{
  "num_hidden_layers": 12,
  "hidden_size": 256,
  "num_attention_heads": 4,
  "num_key_value_heads": 4,
  "head_dim": 64,
  "intermediate_size": 1536,
  "vocab_size": 8192,
  "hidden_act": "geglu",
  "norm": "rmsnorm",
  "norm_place": "peri",
  "norm_eps": 1e-05,
  "positions": "rope",
  "rope_theta": 10000.0,
  "rope_fraction": 1.0,
  "qk_norm": true,
  "attn_scale": 0.125,
  "bias": "none",
  "tie_word_embeddings": true,
  "parallel_block": false,
  "extras": ["capped logits"],
  "init": "trunc",
  "init_std_qkv": 0.0469,
  "init_std_o": 0.00958,
  "init_std_up": 0.0469,
  "init_std_down": 0.00391,
  "init_out_by_depth": true,
  "optimizer": "adamw",
  "learning_rate": 0.00146,
  "lr_mult_qkv": 0.5,
  "beta1": 0.9,
  "beta2": 0.98,
  "lr_head": 0.00723,
  "warmup_steps": 450,
  "schedule": "wsd",
  "decay_fraction": 0.666,
  "decay_shape": "sqrt",
  "final_lr_fraction": 0.0,
  "batch_tokens": 32768,
  "max_seq_len": 128,
  "doc_mask": true,
  "train_tokens": 303300000,
  "max_steps": 9256,
  "dataset": "wikipedia_en"
}
MLP neurons of a small language model. Each row is named by its layer, matrix (gate and up: input weights; down: output weights) and neuron, and shows model dimensions 0-255. Each number is 500 + 40 x the weight over its row's rms, rounded and kept within 0 to 999. Numbers have three digits each. A neuron's up and down rows have the sign that makes its largest values positive.
After each neuron's rows, "fires before" lists the tokens most often just after its 100 highest values on Wikipedia text that the model never trained on; "raises" lists the tokens whose logits its output raises most directly, leaving later layers aside. A number after a token or word is its count.

L3.gate350:585430511506435479586509519416466493497544495496465535559475496499499556494459499507518493489592485519502538500494545494459497449512485587434508550448516517477514479537469439452482470464546438436501500570493480444539471499470500496443548547427468441529454487487520529548505469623442469476525492582474475554537521467512472463529500481532584518467509513533517567476466487558496529512434480495491541485505488566471475457556481471507561456537512480426500637428517539469514503486442501473516516466513423516485526522504551475559450520529534547494583534550557546520441531500438463518504568521476413467500448534540551593487495548597553458481496506479549522485481489563520558499530535481524493545517530496538557504545487522494424471460460497513478503515475549531456498458439493
L3.up350:520469433463450458426444533507455420516497569562478455515547613507501481499430526424489419460477536515547537500542494490522523505505446521560466483570454496480446509523426548487495503457525489452461528554411555482486494518473527526497529499518475519492473512549467516472512493518511538445548542529465448492474494521473428441533520535494512522591516504477423483485542465447436550434527544438525459522492493580468511489444511558529533533483479489520547483521557475464504509573512517517583515536494557474542453430518498551434481596501487511565525509541520504494540564566498470492446564549472475504459494519463463455464497507469471506537456578477461467412481493472516465525512503527595511543619493453476559487442501523543463450484499564440466514555532571488510527490512509
L3.down350:546497461530516533453479564543521477515525515488466500451500466514450482536507488500562544582550453529435394492559483587496504556492461461480485520436483503539512490527472467481453549456490440541491514412451529502512457510480416475531462519445488493501549532503495480507519497491544469493523573463464520419456482539486473502530498495542500473428462441567486569510518532554539492477494488487484544457525576548416528534585481577515501468524548540493531491521460514491465428432511562496563440502456478472499434520487477543509439618478472460495443524534507505527548485498551496501502516515505443581430516508503545512502421551419426396506513511536486562481513482503414464485496497518444434511506593509501505472528437486484496521555441549526606531503521495448485470516545475
fires before: "=" 17, "==" 16, "The" 10, "===" 9
raises: "==", "===", " ==", "Medal", "Species"

L9.gate1082:451494493536487544469477456519508457481522456527499555522464460488453518529523445467548452524518507453442521483608525489453555545530554518599505554520515474497498398567484394484453401479546536473527487511576531489504477484439489553459482515495438522561467490488445472522485510484529564493467500504464549514551499411490500542592509557529436483498510468444578441479471497545578555505409556534501516478485461529491426480543518530454522538532530502463470435520526475523497482536537571535471520516471483516510459526541590393417521447561445534505523457498476451566479544525479440457451488491472522497510532471411500486458481487525567470498458523500482467532528490559487482478511516463525487399541502483442505505443580507479488495540503484535508579544547540493503474521500517
L9.up1082:567467490460599533521453472477498504542522526471420581541525510503446545449519513527443442456466500517558489472468509560508495490466461474528502449523518455445540441471479586500544523500489455573493534488508439456569508404508484492507481488588499437536484471491476561494472480479566446465481464542432556425409530501476489575529523512449492486490486473511541509435486491525493497497480487492503473477539490553486504452503482547510532463530535487404464494498510499458448493515516511537464531444461549392525485444449528479548538494488414466491504512524512507511500542575581543470440441410531487553488423546491571520499467476479538460485539530495468447417469470495535520525545484554457494527526424438546518464548560485492569489547486561470480473579429514516552472518499556
L9.down1082:515498518541466489521524519543448556529497523495424508465431438530450486476485459472472487525534517490437497492555611475463492504539519473507498555459498518514509487494445412458507448557506593452510562519548509464519618575539486525453473447492436485536483461490483548513473486418517541501484540537419538441553565486481515500540478518524454483524506489449544459490431476540547503608391466494466516455472467515538475531461494492435481451506507476476434530499504495497528471522534498508564454486496547553508477470493481415453520457521446436605470508586445444519567563513536468438448520449467460505515530487448533466435492528536544489472439471532541398509516481561510480485504509461509453461523478433491476499488523531461516541498474527470531497544467500509472527590540434
fires before: " to" 78, "," 6
raises: " to", " until", "towards", " into", "stream"

L9.gate375:470416486451508507525562504492513444527524444483494449541524501477514505526483523420510502525447533508401524495508531497477441500498541487457604491541491496430396470487455519468525485524457572488484422454448485530436511560537561496502529543524506535518455478497472451576442502522519557495500525486523542506526481487511513481550484542514540514508445516504466575477553471569454539499557581485499475471506514566472484469515428528540432584499485496438546507598443492477465553404515444535529540486392515512535440542518495462441539462509523508483471525515453523497447515484429522546517493470473523498486471527480558455488461493556511477464486516550444505477563543492490497570497523516474546580503476473492505497425497459443554484482438549488612569490568458468473424525451555
L9.up375:407533498467531529506400545501475466502500455500451545548466504479482513530443518553537473433492515446411527522456509563477500477538492459467493548459480500460520462452518517567490510491475469587439484447461476505524531465360592444514522455468511515465520526487515473487517586470475506576498552490509469454513421530516521520465519472459465504541492441502441450512547459529530489529481538556437522477487483477461442505478474562511526502519495462537401466554487496514528611500501535557504517505465537446540469504579426504463490548540455538505477424507464560566546483556548493520519459453494521513523556498486435457496466510577530489405515494523490475500553544477553458516461472485450482513516405499521517567554505497508523569400528505450474491528510554476473446559501512
L9.down375:490512496427500451503492554523508500446500543540361479503471553449496504523529532565517536529515517544462551460525551623489548553493500498500455522468471466447482485460516559505478533503505412478483477405443513486485482460487521456501538488489487424506479512546528477456506498568539527492477442545527456529507446486521491488512481579489510505558493483545498490495567502519488587495412642505516496546502557427435481544478475596514548458489508516477501486521493509523490488502575504503638570460398510503493467491501513543476457540499454514557493507540484495538526496511493445481499532536481475524539504509490484530483516546544456455531500479555443467476520576526522500542491475469440440513481492514527607512517517509574536533447468506446571513504432515506496428604514530
fires before: "\n" 37, " |" 22, "The" 8, "In" 5, "-" 5, "===" 4
raises: "|", "==", "Official", "Population", "1"

L3.gate1329:452538503507418506490479542516426493489473549469509451499530474424468489535472505511559438486469549523452491485496458451506451517471547517576480507530519541490482480519464518481485576425487467507477484512473569436426498454522477517505422459497520619448453522565523495515527433496499540484555484432569488487487560423496502439472444506500482492441614575522464585601533484487462532494517519583515468501467513544472478495524480526515517491495437541506514545597482510525528426424523530525509552537574495510476442482514488518507578567512523423466426517482466498531527527549469440450483526545501504526454495516477480478554530524531532498431518538526499464477547501506483525522532431488500475511503504536518653493547519456506473435507483475510471551467518536592470456528466485
L3.up1329:507567463468492509571507461528427493536496462502520442476567488558505506481413553498487463516489484516492518453512470462455518498552469475525499483565513501533567653503471475453561418497457500562485527528496505508478587462440450516496484510542457557517470636524516477501494570405473503602506474461530437512469521454485447508463493485534475436506546478470506494514479515488492505470516497456534480466420504518505506553507514522456472542451527580578562518551468513535485512559589493488545473481506513466445477502568540541429575524552465524494492471519544447513530529517547515504510492514520506475469654469520434545465497531404451511535501469452504559468452563445528508516488486506496504534503484487471496521516500448474601524528546508505452556494543545476511500483476492
L3.down1329:498515471463491529495467490527493476516456470551493459504539442515537472554520512467515560501594518493451469470528448481516421520432508459552474511460492459484478494568485541521503468486545544476540474466456483522547496533574495543476541441534519484437480451490430495503492476502538535422460536415440520495553506539402512519492452486512512475501544508510488547588456523453471503526524383518504513408479570498499425451535536463517455500499473503534406493534602504443480482526521568558489560499448588515558557463513408480477484562475469447519491521494520527497495507541470522490506570437503449509485464515493533502487491466597580459533486602562535470433518466483545511420463505513465481505443472536517565535493502468526504463495469524497380537521447473503508537490527445
fires before: "\n" 38, " The" 14, " He" 7, " It" 6, "3" 4
raises: "\n", " These", " The", " Also", " In"

L9.gate416:470458498465427437535508432547553468532527528503475465516430444498485495566504529460516415539539509469525459536495507474459401490506516555539473511494451436524518462490515571521499476485551540471484462510443467401465457508526580558520506466509412500445455433504479426576447537490513555516494530478508483597480455458546529463528524471477499442507501536531542463533421513525550556524599560474485465502484478456487490585572513524503445505460523520481504447476508471477518571513464506513481470486551503487563436502451498538474517507501438529484526527521501526457498493555465502473479471517507456490476459453459447439531461453463616504556437456574486439618506536557531486536483520460530505462483516528414519514504444491464484481491464424524577535498552525504475455491462506
L9.up416:491511578547464492507461514433515514492451455512528456495557452481463450533492505484490540500529482565472476511550496512455503477515458481563463475521511516446608556456467488469486444492488466604510491546527508545474503508478543501519429543555526453518388498535483483518472542497526420542497538533539528558443480458478498492481498436591488452516584514510492615459460513493491514517562406497481466428498438509468462502563493501518497442483519464567475544464500553433533559514469462534478501523563511513465438507515459508429453570495545576553488529517512508498518435493518499518497515513408504484454527427481457456557463478633562512542478479428520510542497512558560479572554498480489512471525458510495572491602516443468519530502462500474513495484510458438459494473520497
L9.down416:474477534522523524471501459497545538537534537538500550461517386490446501499523540495480509515524465501540508542455511534455479451447528492513495519513479541496483564506516521467481498527564524447572420450402512456539447510506537472520490527541529464439523460433437509576492516536494549465514530487581427483470486580482441500516510515498477521455488462457509516506488501443537486586463502548487486509544505501550524494511530496551430498462591502523575528535478489528495504479426523519656511500505488482506453515483474473510439550515468497569511460459536485476460523465471503506436469456516466551482507520476502452503488483500520532515511477472494458579496499508493461481561479506514427472502516513506494514493434517538484475467520474507774512444507480531474475537502450
fires before: "9" 13, "3" 12, "6" 11, "2" 11, "5" 10
raises: "7", "8", "9", "5", "6"

L9.gate922:518514448522502500506513485503491496515497493459527494537440499456503525562477490390478453531456605473495574537533551515525538527490479468528465474565503506563494492472503530422458516533544477550534401488410528434514527465463549455498481474419506522471474523512547490488443451470507495429447524467431525500487455467552522516516523481554518509568585467474462522521533522492471528507430560431441521546443459552489471505526463481466439502529507409438460510467462493529524532444485491482482503449503501498468468514530482463519517449560513510488470452497569499485538510483476497483500483466477458470492523514534438528413551506431459411437476451462502409429477517477490524491487515479438577472555580553501558408439496556446407495560414474491546541538451510499519515451502537
L9.up922:453489457540509487482512549567479486455484567489537464466446499466504461500423529526493582478479532517436584504443558462473518536473513525493477467522537473485501523457497528436474439537459509547495447534493495476517458430503559496449517533535473505544520477545580454497441451510497493469486565503474475459447500449541520534508552495585468459478544517519510523493534503481503496526416475437367494580492403530510487457509434506435439505499535471503492478426520468592449552530502525461497541421510442517493479507496515567529517539529498443497458496448550470499535510578538555445448531477492450505425586506601426525495469451469452401501533495503455453429441520503529508448501501507424476492520505471523480463492528434466567466546532523457544484531486504516552536521474545
L9.down922:514510486551442468493541585533507517435473531569512408456513580421541438460582449603501513507503504537496538507505490528456479489536428478433481514443527494486584475427487495459539432503464462477459461425572522520441463513542503549512461532498497463524507511500479495450507559449511472561461497480496534490536505483519528518487485488471514429525533467446524550482499528530554486503534470464451484546441524608552462530520501495534499459461462511496496492489540575511538472552577534468443522438527456500477485452469424486534500522423477492462480509517509516594527533573470585481489570447468458520508517462495515498538430536464552497521536488504503540462505495536484476421549503513515512516492458517545425570554460467502541472496555553453412474416553518534555556564508524
fires before: " of" 21, "al" 15, "," 8, " with" 7, " to" 7, "s" 6
raises: "al", " into", " with", " within", " from"

L9.gate52:488448507506482493443494495486466438533470470469480476494490380495450518412441485449517499495478458476530485554479494432514492450433538479519539554495498555553460537567469586461531457447572514444578435474550429494527501517491533528512476435503602518421500479559584507609470502506466524553442577516508597549507456442535462479511476493445505483545497536481476455525482511450462494474498492453416566495508463515476466469514528424487512517509511520419461544540480455526500496497498518504387474467508516459484445554521495430528517522493545588468522508582534483558487472513494506507523497490495580563500491481513516504462498526536519504523542510503494459479462454576459494399477525481495501443519515496511522517574543494444438452544471520523503495469464508560492457466416531
L9.up52:482483520428484503585438511512544492484510573553458519467512456485467560379511531518509537565464478539429485509448547483540471553433528522524484514480471503487460513551427556478541479517505526530540472480612502511487468471445452480544498409436545483441527459496527516547482533491489521536482497528549539514452482507505494474454471484475436525502462453499441514496504424449495501477453449430485520516605423468485486459473525540588483533528453544510433491499562492474432415482481538512481457505500512510549539489526472504506514577516524514579413477451522485487542461554525505463454497480474535477537487468527523593435422520526536478497529545476508483449475487574529459509517530503435541543522509453534484449566413483546479463489432505442459458482465405482445487551524490
L9.down52:531516512398486480549465476512549495460483566575516548412480492490497515520517581524497542515481501517464531473482559480545472549474488557539474484467455441457541488484549485572484552511544557586526496487555597473422549518467471476499450435517512429490503478469508559491537519507540479490509504470525488511497533524612476516436498505449413461476454510516488510515447465459571464476494482498473490451520558496516446372467495561566525475493432528491460497421510501513484445550528503459482517516523485535531520495481534489478492534514484555539478437510472440501553556514540493571490474416502475551521503468487507516453459465513531479493501510384473526514487531488500475536521487487492561554463470472524465513496386509604537511486488481465416484553510511567461512595604482
fires before: "1" 48, "2" 31, "0" 15
raises: " ", "2", " in", "1", ":"

L9.gate352:483494547473493530525556475491427514551458491517506429520548485497440524529497433498484495573521474529541528493618501455524456500473533488584584548544490484493430510546443527491559545564561531484515401504416461527512474518498580474498563520489560535447511505518487486505455518494461538495429534475534477586588526547527540463509486505489482510501543478508469540454480523537511505577510545519507504454543486508529465515540512496471509522584462527507511514523547461568565468469483501575459526472488489518469433525507495416487463440489505519435476469506517521577382464518475490504534451525506523529528511471477527454513504466534560550444415475469500504537567444530513480481488570537577497483528538538491565589529449489500413456506517495526563597465541498478450493561486561
L9.up352:493544579475482491532529490524475510562477489442495472450489505531494482459489427514518453520532520544514483553539531584480502500514517477551564514455473396436511504523527521518543550502546509520481493499508572542471525502490542451504591560513556502429552462536516587446496478453483506495467476498435468512546512558492604453440568519511528481446495547494422525467442523517504474486493519526530519423533490468524462523513501510524542555516462510566485479520569567531551448477483554530501491558531522563540520481504468499461498471475557517503424539454496394517442405566543527546507485497566530464541495469467445487521511471523503532510508579515515559427425528508576494476392595523562544512432437502532512505503462412515508453496492463485504518500464479476411516537531486
L9.down352:573559503473435458513503586520528515470534517528516562444473499520543431466527525473498466523527548435446560544432551516496509481468417535475476448491506480458463543462526604526508530480480513570458480501512524526482579506440525528497547457499435521533459539525466496440548487471541495471554521478408472488446429541574510533545564549574501477453461528487476535452477492516539489450458427483397491465480493539530512529456491518495535506531459559550535468478541505506466523474514461497609469539526454496600501481429485526459533512518506527557540521485434454511536517565563432478474551504569537538497517456536473519525491538457456441535550572470505501442461465501498455514482506502485508586499445448532492513549472476494594522510449458482418526533442502498475518568495481
fires before: "2" 37, "3" 16, "1" 14, "\n" 6
raises: "==", "\"", "===", " |", " "

L9.gate120:430535438530502501589458562501443484498436440524531535575488488465386502522458536503533495582405567509457476509550495525509458431517559496457404448548532476464471513472555520472538574450491520473542466504450487496483544567478457503493553589494494516495523549562517477444481441569491516518494449487548539543484478526582504442551454459540513491501488517518492484515553445529463449512487510466473496506484414523448427449527525521507539531483464459554536520547468494570542555443500502517484479487504503482496506606537521462498532487531471467498482469558524421553491509486445502514523500559540533537467534510454424453487561551555446474509525485448540546504492497524469466555486495493477545554558494531529534445422456468472468487514536514479538511430513514451421431462436491
L9.up120:512613431478457414474422525508509477472516491563526427471521465500517513519538492479425468464531478444467523508515389484502406432474524456556471460481491425542531488450539520517503464477490529472511451564479469512422521500473520467489471545438498476527445470502482498573472559452483576484524411510524497513507493436513531486464477527523503522520494477515548490516500461486495498510488547485487520502529393440483508516555472495484475552493581573512520538512460510576499482483473441523541491499538531568401475576502488507418511435519458503506542426525491571520492556495491401506533444475584593470493517484442540450452510492495511491560472475469475494468547529532510559523491467543590471485524540495499540452470500507469543539474497442453566509536496513478553420543485571
L9.down120:480501431511492425482468508543592514506513487562539459513509491478559585485477530556525467493504469514482489581573497549486430484542553463530519477490544451524460493518464558525495509419496555474438490506513526549451553501538493423424534559463476517435532595532547472516472519518504548486463502476496456517524469538587541545468479529506544477527495555484511438516499436503547513487484495531513488572580429527453509463539441540536468514527518542512477437468446537570469517490575554504691496535545519539540493546553527495497538540546491473458497476517446527533507574558455557558478526512560578509530463455493532440498542471501444505531460489473459503493521501467528527510472509459499475542478485468465463551497444518532488486477485524464575536547539461525502442543439546
fires before: " |" 38, "." 9, "1" 9, "4" 8, "%" 7, "2" 6
raises: "-", "1", "0", "5", "4"

L9.gate1482:542456524448521537460481505442455477572475515535495430515516402504434514494471522511498565502464461550518550530538536498504491460507486557505503543555510493526468528504537587503548469451516485499565427538495474467527422500499487496501508530532534500516501508493480448513530512479457502561476541507533562558476495487511553544522552493526494540566502467479428600456449485478536468461485536486442495470430471522441439524545494446517527500504557425461531614433443498568487496501474466626461551519512499474548487586526523548452482511450432497483554428526504554559537529436521548579535505465509508541506503494556517523467515493507460509461447488484465563536561461493490483548528544486486500476530562488487535488522532474513507471465477484463656516482463539502377455506452511
L9.up1482:545525556489448536522511527492515562501455519523498440536485477477467481516461555494512479451486444522488552514471489523482491479505444543515496515526405440506516512525567556529586499431503505453543437510539459501492500524468530500499540491518509535512502562503506504462606534448485503512509504533509527488479457442495533515456546523586484551519538522451436546512499501466480455464402491556443539567523479578454484498500552441563553477488505475501465551442500497532448496490529514560563534562479496483508612542555512539493493505480461493489468367470488466591513500474521538516518528469545541532565556486567428591506470490514510505488477495503456487514520472478569482607488456408478443507464545482518490441467493559573555491418558584446495458577491524521464500542464479
L9.down1482:531496500490492475549460489485541507472478558542530462510517503442534443506532452571511525421457488479498523487495446487437518508455488541475467461471485467413455532471454549525474561499440478497528489518483496578525497522513526467482498504534504482492492559470485563499528533483535589500484490542479458491534525508533482545538488563418435467514512494411481535448511454483461445443443339465494506537522532572440397501506472486532545522467505488529507491485569571462489521546544440499621544519477559497528460450509531586429476544519514483531512505584514471542506481530526449504490512482507509478455560418518475474485468388543475532520558524379512483502449471491463455512499461429489500493504513457475525502525499517530539505501587528494543514572419478517433563475501507
fires before: ";" 72, "3" 6, "1" 5, "6" 4
raises: "th", "\n", ".", " (", ";"

L9.gate600:493443455476535546522512499492481442502578468464455453493507395531420467514494567480530466488587465447513558572470555551503479500468432529521509472523489517540510485503483527511567479481485442475492442499455424466544522496497494479457545594517467524511459460473493531534587518556506446578461546496447612572474536438521478503529569517495512546508527483548498567443498524598498508524476485542547488491454477524416467488567467461476517500601537467462469510451451516488445524486528466542549476518521457442483532588546437460461484426449494458533486549486476559533513479440534479547521468516482545586454487476539505539507543501558488467452439457431497513550495452564493463498504437432488504481520568526472504490514488530477496487438429500516559511523482545465495534492495527
L9.up600:537486469531466515451496486490455569517465474551493486485465438454393598469510509467496516486509427507521521500531542464460542442522490568424523443538532504546538547541489471458553485453421502509528454469544465456471514508435505484523480476497550505489480558497448511587530523514524459550461574493481526586492449543517563545448500512442531549519484498433452543592474444446447485494479486415427562543527445555475442461536560501517480468457536508469510526499399555522496512572506569524492538484496486612538470556542436454430525492518489536512476474517489486505528563488509593469530519512517440532532560472521481462515462519537506493442511474441499521554569478466464510575520501445446524460502483483515547529501519504527527459577557493487531482522466468444442522466457510
L9.down600:531520517496513503540535491471448483547516497577516504510488478450455429506540575493446501438484481499488508495489503488411499483432492505515471476472484538443503490507418584572477482517491499548546505469476491504525525486512481408480454487527472474485510475465488551531552525444528502539404521549508547450505483480528475477504497530448454466469468530396516529474511392514455477467520390492471540513532526559469456516530530487532515455473525505530513554463514558506482459556542425524657526507500511551476471533473505566482471549507455515549533508476518448458458500530605444517503526491533497505475515490529575500508440406537540561531441462404526484521505458465482482516470446409487460545486536494430589454578433491514544517513491523551542559530510483480468574496541508
fires before: "2" 17, "9" 12, "6" 9, " |" 8, "3" 8, "5" 8
raises: ":", "th", " December", " March", ","

L2.gate521:470526519517479504538551539535491557467510470473528458448458451455509566503494520500507431535561495473487433522425557528502487473527457454447518507425506484442488463481539449488525525437478494462430426521519527474535448484470486509535552495554425512450500517474479406522472567499494479490553495477532513534494544578520524467444495551460519479494463509529434509519556483450554510489478514536534456484576564449440495565532466458535532466509442416495440475543434602463461393446447443454418427490526513498526472464459461456519508511461441510458457528494498513572519498539447506474529451479515527505567510494502526479498487515452496453499493535463496542491550527448511468541472501523559447602571488486496495481542506387466456621457510557510484518542469473471490510498446534
L2.up521:529478460535472426557466526468471535453499487569569470506455523524521499480486507497450438449502499478436502539529563476433505494525555482489451442467570500516540516560535546418466393488455463497458523484563433528556595469446457554468461463509496487512555515475458517491529462497568452574497493521562517572494429558569556486470498488532524539491453470499578515456514425547529539479484458450405527530501488450457509494543516475529553512480474449533522482534459423459508558515525440427515506465515543441514463483524539542502531575453555466502476481454461526528508531504402488483464489481490516515504476459503451449483537527551488445453508480470432535499479520503464432518492527487530443501522467470457488438416477445470565536521491497473466499490569546499510501508366490
L2.down521:437526602412491470513479477545538496513498510467468483487506492535487431538541473456532552526512512538513470453501535517513550525469477512505508572534422475544462469526540485522473511513529521463581451499456512432459436510580534470509555548484516491435537464523555482534508524470489565448559490487466496381495558495414456464507523520489417491484499497534453499508484501559429448504562433525563477513480468539623461474453462491552462484453385442455512561514514537536484513487467526533473527471482489503530533457512495484535513466513484555521498532530517506510456499499603505549501486556503446494435466514483530561493419539492476517491507510590530471550504469531450506440579527509527492469448536540500525510534495496506436426479491422524426475491485502505476498477647479
fires before: " " 55, "\n" 9
raises: " ", "):", "\n", "ature", "onym"

L9.gate200:432517456497510431484466518551485429539507484532477473536413461488472487467480481457477568468536481494474499464534512464498445490556523473535521422482460594521488426488541541442493484516508490454564479518509496437504483468466466543521501507486534427493503543460428520569637495551398486410443540507538509505475476491551455444526536479516503418454540433532595568589516532498554538460535582525465524491557494502449500507499514511516554500474543500461506527515485486496493550482478449533511492520460514528509451528521527447516492525459539499517433546590477511494483473419472498467527518505465500514490542472425477503481553501574549388475461469495513537508521521515461418482523526562487450501572503482464477512449477489525471431462500564536575558473576557456497469479533518
L9.up200:437443462505508524472525484417511441558493440426467481537552415489564539510571466495450564555461553467458480515601500482552506488586548490485567488496479550504468459513461530560576503449561533539512463490573452519441525413529522518531469527487524449418517420541530430494517490482512499488500516490496439504428447499561511558505480509513475469489470507456419457592446471563531431592495524468546481491533493493485395471502497526488543525501488542546418514487500570532562506520492480549557501502439577562548504531510497501537511544483529525432505541559504521482499436504512498488580472444482484456519474476501462440503525499496467485451542564510546541511480424499494556474487485546491525499472514473469486483493476496469521532537500482553560480534531569532418477485483455
L9.down200:545480453501530459488495504501505484483516527512507520515487497455533503462479513443474507462474530489513486527539534528524472520484498496456447509465491510525487444560460514511526453510492530416479494488514508497562554488551538508534510492520548504558544529590511500490536511504537430491516485502504447520576515586527505536532428560405456555424403559510415425513482453556502511466539444463496523534506547481444524524527472562476568480482537598462497446511454538510523501530485471497669491521467514551552477493508584515451540551453500501419557510448433520514392408553566517424512538484443507499505484506510530442451511479523474467492466519518498426494481535532475544605444449466542454494550550490485473465489487492477507456524509518546461487518469508450571458551547442
fires before: "0" 26, "2" 20, "1" 19, "3" 15, "4" 5
raises: "e", "t", "-", ",", "R"

L2.gate1483:491494478471496531506523560455493416517501519570550431544509478524473534481491497462456529535455502534551551550481548475488514490446495528410549467528518515588523442453470533512469525478514497479507492510427488507485484481563538559549425459452512495402460526405526430505560507531549452619480449471537480513535504543537488474422474457532508548467525483501483511514523513528544432516557454480521489517440493544527499525519548517530510518438482465436493449462469516489470498488541429534507478571538522501455488537461541533516456448426437532467504500554486470520543540485460421504475424606418487563500459477469485530498467496557463434541421508505544451558518527519500441510539510496569445448523461519423547469438561508484447478519559502560461491492469504480477581468475543
L2.up1483:521469491495462492478480551524511496508532536524532506561451543546477520474581412506497515569512514456467502520491522496518507591482491496519494467509551488559542463447482523550579524535496428549480533480446424516484426464516511565571461449461461464491398542482557436505486422511509486515442504530491501442532514479530518506503522504541466467503551515450507475423539521551500467527552436513505488540447428471528500515464563533446521479503556529569484469402478508512480542533510542489450496491440509509507470571470541473574533508523426559566472524492512457498528521516477452512524467449388546534533550482410530539543514479506477475495442514556530520424504551536437526517472537472470571492474469431459511482459554510543438489581539518464614512551526523508524484560472421
L2.down1483:493502563509540469438490542618516568509489517539502493459478609519585516550527512578530533511506577574469506456395476544446497482530460446485536529474541475498478481470508509517543526452477434509434534480518461514469400476473482437450544533443532541547479529481446479543528464441483467466468496444592518499429508506455515561500466497504564484449470471472567526460544548512492489560508437539488471531454457511512470469399472449525518463470458483578505492561557514470522458493484538523513467554529493509522489531453519491478510574439519492575552494486432505485562461574518539511469516473521501525500543479478490565515501457524483520500557483553502453457487506579466440504450521424513494482515567476517457467591483524526542555509459554504489502475511538520486423489556426
fires before: " the" 16, " to" 10, " by" 8, " a" 8, " with" 5, " at" 4
raises: " by", " into", " in", " to", " for"

L2.gate1478:504549436485500532440507496522499537546520576467489452502547429480476534491489480453464532548447505519536532481574507399525466536500557480544479492488449557547477547510486478478550549480527496504483480476475529500362501557573490507604512443518462561453540505538444475526487486502544487468488466408490462511500537437509535495449433513491519480454526447541506506550521515464547492463547469496587409484497533490504465558493527481551478532439514534448556559570481559388541474492527500492550525516557559479455497512526454489443519508482493455494460610475518443487523490487488526428509431575480492509489410546452446483532486539575459467513515523487461518475541500462515459525520483548485512528431530488488601499510438475458468484552513551548482582483513517510469519481556546
L2.up1478:504517468535493429498483510469474488532537482443518442481580509530540487501461478467530476491529474432496460471513434419505557488516555520522467500442443534576536519490454527492507483544474512548497573555494500414466473512414425491513462550511462550469472554531481547509499501451509446499459518554505596559515527414426476456432464504470456493488565598494539511519499495437466493544520469554455508519478550517484494487509574498421488505514486496474552521497471512486483460479490570444468516415572463527421536474556534486542498510499464495493528432544519425506507533449493514502513442528542455516409484456520504558464505554518583526517543495469541441505378485515468479469538495529453445522518613489556505499559523519484544526475444505515468549470558512473486451434437537
L2.down1478:465531518489496537481483572508506473485476486502455456536539555452589473476495524533522586565572588506479459454540460428521460548537502472580517502511501474450443477510503461520480469428592460522522546510412524546494490445562579509503541435507480481543475540502448457446480483488502544432509507454484431528459537539414516498549486484485449514502550444478507522551488526525479536524510343470524476463483498470480444462523495492501491497491501556525472540526519497487531496520561563533428468526455503473465540476555398507469487549448517456579493499533516518530489449533413472414481531470482516513481481540475518463532408519568516490499498570535516472441577512478559475479522493514504491512503457495500496558456453477564503495574527516481392548575495506489472476543524516
fires before: "\n" 32, " He" 10, " The" 9, " In" 6
raises: "\n", " However", " ", "-", ")"

L5.gate415:549518484483467481571499571504499525485490453536446438489555472443445539518500508520522570509538455560555548546518554456526516454521529518527550520503451522520482544547520480444484514467492467513497407494513496557493486485395480484545551529454471481453565499455640481493520580460546432570536495505499489522458469502508495591475485482492493527461496534494459536485483506449548444530508511454547594442510486579528534492512501467507525522406485474470510468507512471503532528511525467467537473454517460513409446512417550461500482513452517519513527491538515539506500478523468470549502509494531438468416489567491561601442450581491457357569466532544475486487506516485470572523516572553479530489528545503462494514495456504486415488461477542484507499531478493524434423470516487
L5.up415:619513487462490450480521643520498474498507491543486468529457584521465465491435528470517509524462482485461450480485522501451519469496514589448476530521487614580473467471470492467480487491473549511489489513501557469553435518566534458455522550493472449494512517498497532451478503581475539443514598501515513521510507528523475497553541473415469539479451534494494539523571520467415514510434524448433514511583496493453434534471483588492438491427487485424512537547490485423483530483441496495582510552450532551525444506535512555448539484495484522540531491501501519472524501489534453479521581496483473506515439507482559485472513533552542517505574523461393430504487480515487505501523547535446485502498509493518533560574414576527425490488477482539501423533511483534489532520506480
L5.down415:538466531524538497456565503477510490463476484495525534426519521518484467493455498491542533552492475552468508520529579539468547537479508540522510496560447437484540467470450491477444489490565489536542453469486580485491468480522515526426507488483467527508577473502484515526514501432483497432519528497491570497510419517516523541577480423448472487454468457465398533536569501504557511498514523510428567475502545493524514460530451526525506456502528569535564480519514465541517438552494523519583515548398509446504384540499476391524524578514498455513499560561539515476568525521477482538561513494514503508474536495503525449434458485454520432511504604460458541492464495462479453483501491494453486503414528551483475543458389497520478469532398472493568553529579506526482491482541559
fires before: "==" 32, "===" 16, "The" 9, "A" 5, "After" 4, "In" 4
raises: "===", "==", "====", "ous", "pon"